From a checkpoint of a small transformer trained on Wikipedia.
Size: 2 heads of 128 (1 for keys and values), vocabulary 8192, 12.3M parameters.
Architecture: RMSNorm before each block, rotary positions, untied embeddings.
Training: a variant of Muon for these matrices, 203M tokens, 6202 steps.
MLP neurons of a small language model. Each row is named by its layer, matrix (down: output weights) and neuron, and shows model dimensions 0-127. Each number is 200 + 40 x the weight over its row's rms, rounded and kept within 0 to 999. A neuron's up and down rows have the sign that makes its largest values positive.
A block is one neuron, or neurons of one layer that tend to fire together. Before each block is what it responds to, as a language model described it from the Wikipedia text at the highest values.

Description: Person-denoting nouns. Nouns naming a person or people, often after an article or adjective, e.g. someone, woman, footballer, politician, children; sometimes the first piece of a name or word such as object, architect.
L2.down285,191,155,204,232,160,203,163,210,149,154,253,261,218,179,178,236,218,180,203,217,151,180,249,175,190,183,184,155,187,206,212,222,208,187,171,243,207,175,261,206,200,180,236,150,221,185,177,127,161,161,221,206,253,201,197,184,238,129,147,209,168,247,146,209,204,177,213,194,135,262,150,177,205,155,194,102,258,206,265,225,194,253,202,224,165,239,275,176,216,162,206,208,181,157,295,232,209,248,125,222,206,200,221,236,241,253,233,259,229,133,218,294,235,180,247,162,207,202,223,128,200,267,243,233,188,185,185,251
L2.down578,162,221,265,190,208,197,194,168,165,233,198,137,273,192,160,163,211,159,225,186,183,179,253,149,238,146,187,241,194,202,159,194,314,169,166,318,231,225,273,201,201,157,208,159,279,232,195,136,167,262,193,142,219,192,205,222,128,228,263,243,245,198,169,221,233,202,255,177,212,209,174,208,187,184,235,190,187,200,233,155,193,215,206,289,188,165,259,207,190,190,250,232,124,175,276,273,198,169,243,220,240,149,232,218,110,176,160,195,222,218,203,170,191,236,151,256,273,167,296,164,259,238,201,144,237,162,199,251
L2.down584,172,278,240,208,105,255,239,194,246,194,187,201,184,206,270,225,203,243,150,238,170,166,225,183,191,175,240,154,226,168,138,226,198,177,179,263,169,175,210,213,237,160,226,253,231,141,190,224,166,175,204,222,176,223,249,283,215,296,180,200,239,214,200,181,144,84,192,155,273,143,201,190,163,185,226,234,194,299,197,169,135,182,214,195,199,195,254,220,220,150,243,262,131,211,232,177,154,180,147,200,183,253,233,184,152,161,200,187,214,221,212,227,223,316,169,223,221,191,146,192,196,175,218,155,186,151,221,206
L2.down677,181,187,138,172,180,214,188,193,253,178,148,172,223,180,243,116,222,130,190,191,124,167,215,226,222,191,214,268,202,174,213,214,126,171,215,204,79,238,199,159,192,165,167,201,215,207,218,198,131,183,243,212,179,196,185,163,263,97,211,257,242,227,190,205,237,176,216,130,266,223,183,164,163,243,217,197,209,319,164,138,246,172,184,147,216,178,205,269,132,142,223,217,173,240,112,250,224,242,119,255,188,196,221,199,226,200,203,228,224,240,190,184,162,183,177,211,238,245,167,198,191,256,196,196,199,205,175,160

Description: Abbreviation period and name pieces. The period after abbreviations inside names, above all St. (St. Louis, Fillmore St.), also No., Ph.D., middle initials; plus mid-word pieces of proper names (Pap-ua, Kan-na-polis).
L2.down350,251,177,137,229,234,167,170,223,228,86,227,153,224,219,208,199,190,173,223,135,166,234,243,152,230,225,167,186,187,153,183,235,205,156,181,199,201,203,188,183,136,174,179,223,227,151,117,240,216,266,269,263,239,215,152,162,159,135,205,279,222,177,226,242,161,160,213,132,203,265,232,121,175,214,278,184,196,194,213,152,149,182,196,215,225,252,130,167,218,229,193,212,205,164,150,188,218,184,218,185,186,205,297,245,205,239,177,250,170,133,201,166,216,143,232,197,137,215,288,206,179,191,275,221,144,188,169,214
L2.down477,238,253,182,183,171,128,176,150,217,156,197,146,253,182,169,198,244,247,165,175,250,308,180,187,85,160,258,133,197,136,194,208,137,179,214,230,290,189,177,166,222,202,227,209,172,184,212,208,162,193,216,185,173,145,152,280,180,287,258,298,277,213,193,207,180,212,218,259,148,185,171,163,344,196,242,219,253,200,225,151,172,119,202,170,202,193,199,286,208,204,195,219,149,174,127,198,175,181,158,190,234,247,207,171,243,286,186,188,207,167,250,220,166,97,238,159,154,263,198,197,166,221,186,233,234,168,117,147
L2.down527,175,313,174,213,175,164,203,248,231,144,157,149,216,184,229,168,168,185,129,122,217,196,167,169,212,140,203,251,223,195,218,193,220,152,239,243,239,305,231,177,200,216,215,296,293,176,180,124,187,171,176,168,173,181,219,226,239,201,163,256,203,166,248,183,178,259,200,217,213,145,189,149,293,253,226,182,185,170,140,173,182,276,213,225,240,171,187,150,212,215,163,269,178,211,283,201,134,95,270,193,192,171,265,195,205,185,197,129,155,228,202,209,127,154,294,176,225,229,181,182,267,154,223,177,241,115,229,202
L2.down596,219,135,230,181,190,170,230,186,225,130,173,196,257,240,176,206,298,197,208,146,167,250,159,168,224,206,174,345,169,175,242,180,166,172,223,234,149,219,143,233,231,215,193,204,246,282,170,174,194,226,170,208,188,156,217,98,189,225,214,258,256,155,275,177,266,237,217,161,187,155,181,167,210,240,234,221,244,229,179,205,215,205,220,160,233,222,245,271,259,213,233,207,227,206,219,149,228,219,255,198,187,163,241,205,253,223,151,260,232,223,241,238,251,195,164,260,205,227,221,220,196,229,243,254,183,247,220,201

Description: Proper-name opening pieces. First subword piece of a multi-token proper name, person or place, often in tables, lists or credits: Lis(a), Lil(ly), Gar(dner), Hann(over).
L2.down1,197,244,240,181,221,135,214,228,128,146,262,139,197,202,275,144,213,205,98,194,106,208,206,195,191,180,317,278,133,229,200,167,136,178,244,244,192,276,210,233,216,203,174,243,209,192,211,156,238,193,211,177,248,270,175,210,148,213,236,197,159,207,100,170,241,180,185,185,199,253,203,237,235,126,212,212,181,217,154,234,149,159,219,193,220,206,179,263,130,191,125,239,214,211,234,232,233,225,217,160,223,169,291,278,265,173,211,156,219,176,170,172,185,153,237,221,224,225,173,215,152,209,172,181,249,93,204,254
L2.down55,236,75,159,194,215,236,175,137,183,169,174,197,259,210,241,199,186,176,176,152,210,201,238,152,173,250,147,232,142,197,268,175,121,125,175,237,207,230,209,212,237,167,225,203,254,229,171,238,167,183,255,202,234,214,219,196,149,191,295,232,188,204,237,221,182,196,189,182,201,180,197,220,170,156,186,221,233,203,167,195,217,166,171,265,131,216,181,137,203,186,226,200,236,247,169,134,189,183,226,279,177,184,197,244,172,212,232,216,182,223,216,240,178,172,222,228,299,245,140,203,164,168,177,229,210,154,170,178
L2.down142,159,234,223,215,267,212,236,193,202,204,265,255,207,204,244,195,229,231,230,137,202,139,209,205,164,214,260,143,155,193,240,195,219,139,201,214,200,247,181,141,195,201,157,158,142,218,183,182,237,248,192,238,198,209,208,171,197,180,158,168,140,149,173,158,214,239,261,163,304,341,219,193,219,194,186,228,144,219,196,140,200,181,239,180,222,210,167,188,213,240,177,166,230,159,276,236,205,205,161,202,135,206,286,252,237,187,220,165,215,154,204,246,188,186,250,178,249,187,298,156,221,246,138,194,137,152,193,185
L2.down531,147,58,217,285,236,177,254,225,183,199,255,145,203,282,224,272,213,218,129,161,188,165,187,138,176,155,213,199,112,168,231,116,226,205,224,259,173,216,204,164,169,247,181,163,231,159,216,166,243,176,250,215,189,141,198,130,197,246,180,275,258,230,174,194,217,99,249,163,197,223,216,191,178,212,133,199,169,165,148,186,189,206,176,160,245,245,169,218,172,251,230,192,318,198,229,202,155,203,166,164,104,238,179,224,257,146,235,176,158,102,184,199,185,175,234,216,169,228,204,238,113,225,203,220,243,162,184,224

Description: Mid-word name fragments. Short subword pieces inside proper names and foreign or compound words, right after the opening piece, as in M-c-Farlane, Bu-c-urești, Mo-za-rt, B-ig.
L3.down213,203,192,296,264,162,236,226,300,163,179,168,240,255,234,177,253,139,198,238,136,222,189,164,143,214,230,176,143,194,202,215,253,174,178,168,188,189,175,149,266,219,130,150,150,296,214,169,178,213,238,199,210,205,185,245,220,160,189,197,181,197,214,207,190,158,196,234,185,165,195,216,186,187,208,148,185,127,107,176,258,195,161,172,228,185,175,265,267,148,147,220,188,200,176,168,253,153,186,212,251,193,230,146,209,260,240,157,161,237,158,191,263,169,170,271,225,225,186,143,272,222,190,205,154,210,177,196,260
L3.down322,207,294,199,177,158,274,127,200,258,165,242,242,119,202,179,184,241,233,225,135,270,159,200,220,175,206,162,254,142,227,104,179,168,122,215,247,222,142,152,269,199,220,179,207,242,239,211,223,183,201,192,215,148,171,151,198,203,194,269,261,237,247,199,194,255,212,188,167,179,125,202,202,213,157,209,203,262,163,229,174,180,209,133,186,172,213,200,183,202,200,221,222,226,141,203,223,168,231,215,151,195,190,265,221,209,218,126,211,194,175,201,182,279,157,168,171,191,242,244,242,137,230,196,200,178,155,210,194
L3.down409,199,219,218,230,192,261,158,199,258,213,161,207,213,244,208,232,117,199,231,232,114,201,169,199,103,212,172,253,171,197,237,192,227,173,198,205,181,197,206,237,193,138,249,187,213,160,204,194,227,131,175,200,239,171,170,119,153,269,158,161,204,232,148,242,211,219,59,131,194,217,264,196,164,109,170,118,172,223,106,218,203,154,176,183,229,118,203,225,228,198,145,203,215,212,130,161,220,184,190,204,269,175,219,178,282,127,216,233,181,187,233,167,208,172,186,171,277,201,183,152,217,211,187,248,177,215,202,141
L3.down523,187,240,147,221,229,202,154,200,160,253,171,189,186,251,200,120,189,215,231,273,127,138,249,232,171,213,240,205,165,214,174,186,140,220,130,215,152,206,179,232,134,213,236,201,279,156,111,230,204,135,195,126,235,193,236,232,221,215,229,153,275,266,161,166,102,173,191,157,200,104,230,138,184,244,275,225,227,159,221,147,239,140,299,188,219,177,191,171,157,243,217,189,188,203,233,220,245,199,261,240,250,242,245,198,140,223,182,190,306,136,250,212,223,207,141,221,167,202,162,256,142,193,215,171,244,292,149,163

Description: Word after sentence-initial On. Month names or "the" right after "On" opening a date clause, e.g. On September 25; also blank lines before section headings and mid-word pieces in tables.
L5.down544,207,217,151,333,193,180,184,171,219,224,138,207,211,197,232,240,152,273,190,165,200,230,130,191,283,209,244,199,230,216,214,205,209,210,180,199,194,170,244,210,159,142,182,187,173,222,171,230,182,281,170,146,115,225,180,165,247,223,201,179,251,142,209,116,233,223,139,184,239,114,146,271,180,230,162,149,183,128,214,164,212,173,215,201,147,232,258,215,209,183,213,177,187,185,212,183,265,142,216,200,223,296,163,222,219,172,218,270,153,160,274,213,213,160,223,153,132,189,221,189,198,198,232,137,173,214,236,229

Description: End-of-list paragraph breaks. Double line breaks closing a list or infobox block (career stats, awards, works) just before a new "= Title =" article heading or section, plus occasional word-initial fragments like ins, Os.
L3.down24,186,121,224,207,127,200,251,237,212,273,173,235,204,265,176,163,188,196,250,153,219,221,208,207,214,183,251,189,222,138,250,175,210,151,230,186,196,178,214,187,202,230,254,194,125,218,205,159,276,221,108,270,155,215,211,125,256,205,188,163,268,197,168,210,286,167,168,196,202,222,178,195,215,181,179,225,146,213,154,265,236,165,284,260,195,142,275,354,178,169,183,181,198,197,200,220,208,231,141,180,125,215,211,163,208,258,189,274,166,216,157,196,248,210,189,210,252,173,173,202,222,293,188,203,181,208,138,170
L3.down308,209,183,132,212,262,167,271,221,202,219,186,92,231,135,189,157,204,248,168,232,200,169,199,197,137,285,123,216,106,187,173,167,199,124,159,182,212,143,280,170,220,187,236,185,203,228,145,199,118,179,179,127,210,194,95,243,240,89,149,194,215,160,223,167,235,97,154,227,247,242,206,203,163,231,165,228,161,181,208,157,169,204,225,214,161,200,201,203,213,187,216,223,191,157,169,169,195,192,190,209,177,133,220,245,243,218,207,184,239,201,240,220,151,208,227,247,177,149,215,253,205,156,256,151,166,148,169,153
L3.down388,242,249,143,278,271,318,217,164,159,157,176,167,165,190,168,237,194,228,238,168,172,222,217,148,252,178,265,195,171,198,117,208,156,203,208,234,172,183,182,133,242,201,208,151,241,175,162,263,213,195,204,219,233,204,170,147,180,243,169,194,189,152,238,205,264,202,223,198,204,290,148,236,162,257,234,224,209,189,193,174,235,171,177,106,239,114,219,249,211,252,114,245,149,155,194,217,188,139,194,193,165,185,240,254,178,167,241,208,184,186,211,203,244,173,225,249,156,121,152,244,288,199,182,225,170,217,285,257
L3.down430,188,244,211,273,223,96,211,239,200,148,123,155,172,234,131,198,206,208,216,184,224,210,198,253,264,210,268,155,222,210,177,178,158,205,157,180,171,210,284,249,205,161,235,127,232,140,324,198,188,170,179,231,160,121,219,124,138,203,188,221,163,190,180,188,199,173,207,167,182,160,200,184,178,148,190,217,173,195,146,152,206,252,186,216,266,213,149,204,238,205,242,316,218,219,236,175,169,118,264,221,154,165,226,150,186,224,273,211,93,232,183,170,259,135,195,184,180,119,164,243,239,161,152,181,169,251,219,228

Description: Wiki layout tokens. Layout tokens in Wikipedia articles: line breaks at section boundaries, heading words ("Career statistics"), infobox fields ("Country", "Type:"), and climate-table row labels (°C).
L2.down305,218,196,151,217,268,179,251,233,157,180,195,139,254,172,220,228,192,177,250,161,260,220,202,170,234,228,125,118,204,193,181,238,226,170,238,211,227,193,230,165,242,201,173,196,195,253,163,250,167,209,231,129,229,179,221,215,208,131,221,154,256,127,189,226,172,194,193,169,163,256,176,187,205,232,191,213,177,292,118,148,170,213,102,122,148,189,176,207,223,156,174,188,235,188,288,194,194,212,277,160,184,154,204,215,181,146,224,251,250,204,244,137,206,276,201,238,205,215,209,229,138,191,182,162,287,222,227,154
L2.down475,257,169,150,197,150,117,213,184,213,156,198,274,151,206,107,177,155,167,121,190,191,203,208,228,231,244,138,181,159,206,228,176,253,196,192,184,173,184,152,183,131,222,227,153,168,218,246,149,258,215,216,175,139,218,237,187,220,137,172,122,273,277,206,142,199,197,170,143,232,215,172,171,227,202,217,252,178,219,190,191,158,188,215,208,251,176,161,336,200,178,202,176,204,225,208,202,183,201,215,247,169,149,177,218,177,218,193,233,272,157,187,203,178,204,187,130,258,227,190,152,186,218,222,111,222,225,132,230
L2.down491,233,131,193,186,155,164,124,223,200,326,138,167,166,168,172,262,173,176,168,229,188,240,206,259,186,140,198,310,199,276,136,184,186,142,181,206,228,198,155,217,205,177,178,170,196,272,233,209,229,232,196,264,204,179,216,126,229,211,214,217,203,196,166,161,215,241,172,105,183,212,174,161,209,211,222,178,247,165,166,256,223,243,195,207,242,102,205,242,244,125,261,181,141,201,229,229,252,207,226,237,196,187,242,163,183,216,202,154,252,223,323,151,161,212,186,220,226,189,234,266,183,250,181,215,188,171,162,132
L2.down593,266,164,209,241,278,219,228,184,188,172,251,209,186,206,164,163,217,170,269,115,264,190,231,247,225,170,210,143,209,173,203,179,237,165,193,201,235,173,199,218,249,194,204,162,199,214,170,238,229,146,253,177,211,181,153,172,202,192,195,118,185,188,215,236,193,141,208,202,282,142,238,246,193,182,211,249,233,253,171,189,181,174,198,173,203,241,130,185,256,277,214,181,170,242,211,215,193,165,260,187,236,231,151,182,167,224,189,120,243,104,181,130,249,219,183,188,219,273,185,283,188,165,234,206,173,143,285,177

Description: Numbers in table cells. Two-digit number tokens, often the first piece of a larger figure, mostly in wiki table cells after a pipe: vote counts, percentages, dates (13,845; 13.70%; 12 January); also statistics in prose (nine, 69.70 m).
L2.down30,158,134,212,260,191,255,266,234,234,200,225,203,236,147,140,222,200,217,121,222,220,131,180,217,203,184,196,220,263,264,192,212,254,137,151,146,229,218,268,181,251,201,238,162,239,163,213,260,158,281,235,230,232,165,191,137,183,226,248,190,201,250,219,183,216,183,218,173,241,261,159,232,132,166,250,179,237,192,86,174,163,156,134,194,165,166,173,106,165,172,317,241,203,202,251,245,220,233,204,190,220,214,180,236,281,227,250,211,180,192,234,291,234,179,179,176,260,151,241,253,170,293,180,234,209,199,168,227
L2.down476,283,114,176,239,176,253,197,221,280,280,203,251,228,140,172,228,208,170,174,188,221,119,207,141,218,171,282,322,202,231,214,207,157,189,160,131,253,216,158,251,245,288,215,183,182,129,210,190,242,162,183,171,170,196,253,115,209,178,221,230,168,250,152,160,178,184,170,187,177,211,161,238,187,220,231,152,244,216,182,167,169,212,113,247,169,231,169,169,164,227,250,252,240,233,152,175,140,196,191,144,150,163,240,311,149,185,228,130,203,211,226,264,196,211,223,157,172,240,152,215,167,216,200,177,211,202,202,156
L2.down510,223,205,244,192,156,231,258,184,236,229,167,177,212,234,218,169,156,222,218,209,213,323,228,202,231,226,161,218,174,195,255,212,214,166,166,198,216,175,177,260,250,191,267,123,83,144,82,177,214,187,202,146,156,190,276,107,204,259,182,260,108,218,200,105,178,276,137,142,242,195,171,173,229,171,179,168,265,231,168,194,242,137,227,177,209,248,204,170,154,187,275,179,196,221,172,205,179,201,148,187,156,224,157,189,118,223,98,232,200,222,201,221,258,222,202,165,213,267,239,207,235,189,229,242,181,188,177,175
L2.down613,168,109,183,249,165,252,195,210,233,265,202,202,212,157,233,245,200,229,208,223,244,165,166,223,203,237,197,196,322,282,242,212,227,114,136,174,197,239,207,234,245,296,240,194,194,226,125,181,198,229,197,159,161,193,205,146,230,292,214,194,217,294,130,201,147,193,209,207,168,242,161,188,227,236,181,186,201,254,209,175,175,220,152,188,203,224,173,225,196,254,146,226,219,229,232,220,232,172,198,201,149,179,258,175,195,155,177,229,140,212,222,289,202,219,202,204,267,255,194,164,216,180,166,217,138,322,181,155

Description: Word-start pieces before continuations. Word-initial tokens that begin a longer word or compound, chiefly "world" (world-leading, worldwide, World Cup) and opening name fragments like Kal(myks), Mel(lon), Pal(m).
L3.down154,205,179,165,189,218,212,254,176,234,123,248,152,205,292,204,178,211,218,218,168,240,221,219,207,135,271,195,212,231,209,282,149,224,153,171,202,175,191,230,184,207,135,207,173,214,158,129,192,234,209,178,213,240,195,158,198,181,188,214,270,153,263,223,179,240,251,222,293,216,184,216,217,177,172,208,173,195,122,224,195,253,218,227,234,141,226,214,207,212,226,222,241,172,238,189,184,224,200,197,185,217,161,221,243,254,190,297,240,252,191,313,216,193,174,184,206,128,200,207,211,260,218,287,209,208,185,193,218
L3.down412,223,131,200,223,290,244,242,155,193,178,259,216,107,257,261,167,269,174,162,202,197,190,233,163,125,209,236,115,164,162,278,194,218,195,221,141,179,181,188,175,173,241,202,148,255,259,170,176,223,211,168,167,191,184,164,182,137,199,156,285,129,230,199,216,194,222,259,232,142,162,239,199,208,187,185,233,221,202,148,119,189,186,201,235,182,210,265,164,167,164,176,191,140,176,178,177,182,225,266,251,187,185,273,179,173,222,180,196,164,283,144,193,211,199,197,164,236,177,262,160,252,176,264,181,198,62,247,259
L3.down418,215,101,173,306,203,164,125,277,172,152,179,198,214,256,183,182,196,158,128,195,206,256,253,203,225,247,223,234,242,251,176,183,122,248,218,321,248,216,170,142,221,193,233,200,223,244,246,160,248,193,126,210,294,152,201,187,256,181,156,201,235,265,166,220,160,183,263,256,218,265,232,196,229,130,127,177,215,220,155,242,216,222,148,234,184,296,232,168,179,274,205,278,190,216,264,171,232,223,199,276,205,197,116,131,214,194,171,213,229,239,191,218,165,212,201,218,169,177,227,216,156,114,165,193,221,96,215,184
L3.down474,268,184,161,183,217,202,172,219,204,193,197,179,262,214,313,213,120,199,167,228,182,195,231,205,157,272,214,219,221,228,213,219,203,149,216,149,149,284,207,127,230,194,122,197,165,145,184,186,135,167,230,210,272,220,193,205,134,187,192,266,119,199,191,243,216,213,186,187,264,158,167,185,205,200,167,184,119,278,194,184,224,132,148,217,238,180,224,167,192,172,207,221,219,148,176,147,236,188,185,196,194,214,217,248,248,175,208,198,198,202,273,183,266,202,181,237,286,214,222,226,84,201,190,144,216,164,243,232

Description: Person-denoting noun endings. Final tokens of nouns naming people or roles, often agent suffixes (-er, -ers, -or, -man), as in prosecutor, developers, someone, officers, patients.
L5.down311,195,141,240,241,138,164,214,209,244,164,226,131,228,202,204,235,209,184,197,139,228,166,184,121,247,223,207,250,127,244,227,216,219,175,206,272,197,122,326,214,227,213,234,168,180,133,211,208,142,222,151,215,208,212,172,263,200,196,159,198,161,245,159,223,150,88,232,193,221,199,226,222,237,125,179,179,238,186,211,221,170,124,204,170,182,213,165,182,164,205,174,115,143,175,204,242,225,182,166,223,174,221,164,197,209,231,221,218,192,159,200,230,202,277,154,144,309,229,230,235,175,222,264,168,197,212,213,250

Description: Table header and number cells. Mainly column headers and cells in pipe-delimited tables, e.g. Pts, GP, Event, and digits such as 0 in measurements; also month names and the -ies plural ending.
L3.down74,215,140,169,194,177,192,151,214,219,261,212,193,144,253,220,229,215,202,199,243,153,237,269,217,225,207,167,280,183,197,169,152,191,198,161,142,171,202,259,224,168,168,210,114,218,200,240,283,219,261,229,225,202,231,258,262,159,166,263,241,210,179,214,189,219,220,255,258,255,174,227,227,229,226,275,181,293,206,188,292,234,185,130,162,282,177,224,179,209,195,217,202,242,163,207,229,231,221,175,215,167,199,226,201,162,269,173,198,184,205,199,210,147,209,210,229,252,203,198,148,220,246,123,173,269,192,202,264
L3.down259,207,140,281,233,281,165,297,184,169,175,159,218,175,235,140,172,186,176,167,191,207,263,189,242,157,148,191,261,182,134,218,172,131,217,135,249,261,188,226,228,230,246,187,256,188,170,258,248,238,191,142,211,215,204,92,249,182,181,92,199,222,239,209,173,191,216,129,206,171,200,188,240,183,180,267,239,250,244,174,206,213,211,274,211,202,304,202,216,266,236,216,209,164,120,248,188,239,181,264,114,200,129,158,221,241,224,204,285,216,249,261,226,174,249,244,223,250,223,167,241,193,231,204,173,177,139,147,168
L3.down531,264,216,180,210,161,106,155,280,222,177,168,237,214,269,226,236,250,169,157,224,245,170,168,221,212,203,246,229,153,210,138,200,254,200,156,157,155,156,201,169,196,250,141,124,239,133,178,154,185,224,217,178,224,244,187,177,238,252,142,218,183,276,94,154,255,171,146,191,175,282,211,222,193,215,267,225,176,246,180,225,183,217,200,216,169,205,195,145,182,127,164,251,150,201,235,191,185,283,189,288,264,250,181,237,199,179,160,205,233,193,209,135,239,176,270,264,202,203,210,270,244,248,200,227,176,152,148,187
L3.down653,101,215,238,182,144,205,214,227,202,258,190,199,224,190,172,195,193,199,142,202,246,186,186,203,211,189,223,274,117,137,234,254,224,283,205,218,268,189,230,165,227,271,281,150,214,217,243,187,153,237,239,145,182,145,197,174,172,182,194,218,184,169,168,110,205,227,221,224,242,195,149,251,248,146,255,150,237,239,149,180,184,112,208,148,219,184,187,221,172,219,149,205,214,208,155,267,188,142,213,213,150,252,204,172,239,240,111,222,150,191,265,220,263,237,160,263,159,336,142,237,229,159,195,131,196,147,226,198

Description: Section and infobox boundaries. Fires at the blank line ending an infobox key–value list before a title or heading (e.g. "= Porth Reservoir"), and on second = of "==History==".
L5.down52,130,208,154,167,213,189,177,167,156,234,155,252,194,195,240,210,210,235,122,285,219,149,184,159,126,230,148,237,167,165,177,203,144,171,256,204,192,226,163,227,316,195,187,184,149,144,170,241,215,233,162,213,242,295,183,235,203,178,195,142,151,208,214,162,212,152,274,187,213,214,179,242,251,204,196,290,236,180,205,236,200,181,196,183,230,159,193,203,171,252,130,214,235,233,127,179,172,231,255,198,204,220,213,272,221,246,224,234,194,108,202,175,175,155,246,232,176,185,136,198,263,223,243,245,104,168,202,196

Description: "man" token and pieces. Mostly the piece man, as a whole word (one man, delivery man) or word start (manner, manage, Freeman); weaker on assorted pieces like Pan, Emer.
L3.down6,196,127,209,236,203,137,249,181,145,178,192,100,143,195,182,250,172,204,201,258,228,218,191,231,243,194,151,123,242,236,192,199,148,180,228,184,123,234,157,168,206,128,189,194,262,188,217,142,141,232,226,288,126,182,211,265,205,224,252,119,209,136,215,225,185,183,172,176,135,150,228,183,213,135,234,203,199,257,157,199,167,180,182,147,211,225,218,231,195,195,114,176,158,199,178,192,181,225,137,186,249,313,265,197,229,215,232,206,225,209,240,177,274,209,164,142,202,227,215,193,211,203,248,154,291,183,206,139
L3.down202,200,218,283,219,213,231,205,181,201,246,160,176,205,234,187,217,154,113,120,221,312,155,308,184,216,227,151,240,180,204,194,172,133,267,188,187,177,203,239,236,232,184,203,171,205,232,176,227,207,176,194,155,185,250,198,163,177,109,218,264,218,195,171,197,270,199,203,138,176,201,248,154,222,258,222,129,221,147,154,202,158,207,244,130,160,158,223,271,206,109,172,179,140,154,131,221,224,133,176,212,179,214,205,246,219,223,151,209,202,188,214,203,157,304,189,192,181,122,232,183,216,129,204,169,248,240,190,266
L3.down440,239,186,206,169,182,226,203,244,221,216,135,204,194,181,132,156,189,232,217,147,125,219,218,214,152,278,272,214,220,121,178,241,195,265,259,251,224,182,241,142,176,181,293,163,239,153,204,192,147,213,213,236,201,199,124,163,258,206,161,220,216,220,140,225,169,226,208,113,205,123,226,213,202,164,224,163,195,261,164,228,266,170,210,223,228,266,203,254,183,222,274,182,241,152,255,218,191,243,205,229,179,264,179,195,238,227,174,195,244,246,232,214,229,246,182,224,189,227,238,245,272,153,197,159,198,154,228,146
L3.down483,268,288,185,211,180,192,251,188,184,235,185,158,210,177,153,180,199,201,186,207,163,210,199,250,147,200,145,196,221,196,249,228,199,229,207,261,169,188,197,218,182,147,177,101,220,159,209,138,239,200,187,204,172,160,265,195,231,233,196,163,167,229,163,227,222,213,217,186,239,212,181,146,235,157,209,181,102,175,163,251,145,148,279,198,228,209,208,167,223,220,149,154,194,210,185,121,178,257,249,176,188,214,267,256,232,258,244,229,255,120,150,211,226,255,182,176,215,161,282,192,179,127,171,230,167,158,235,190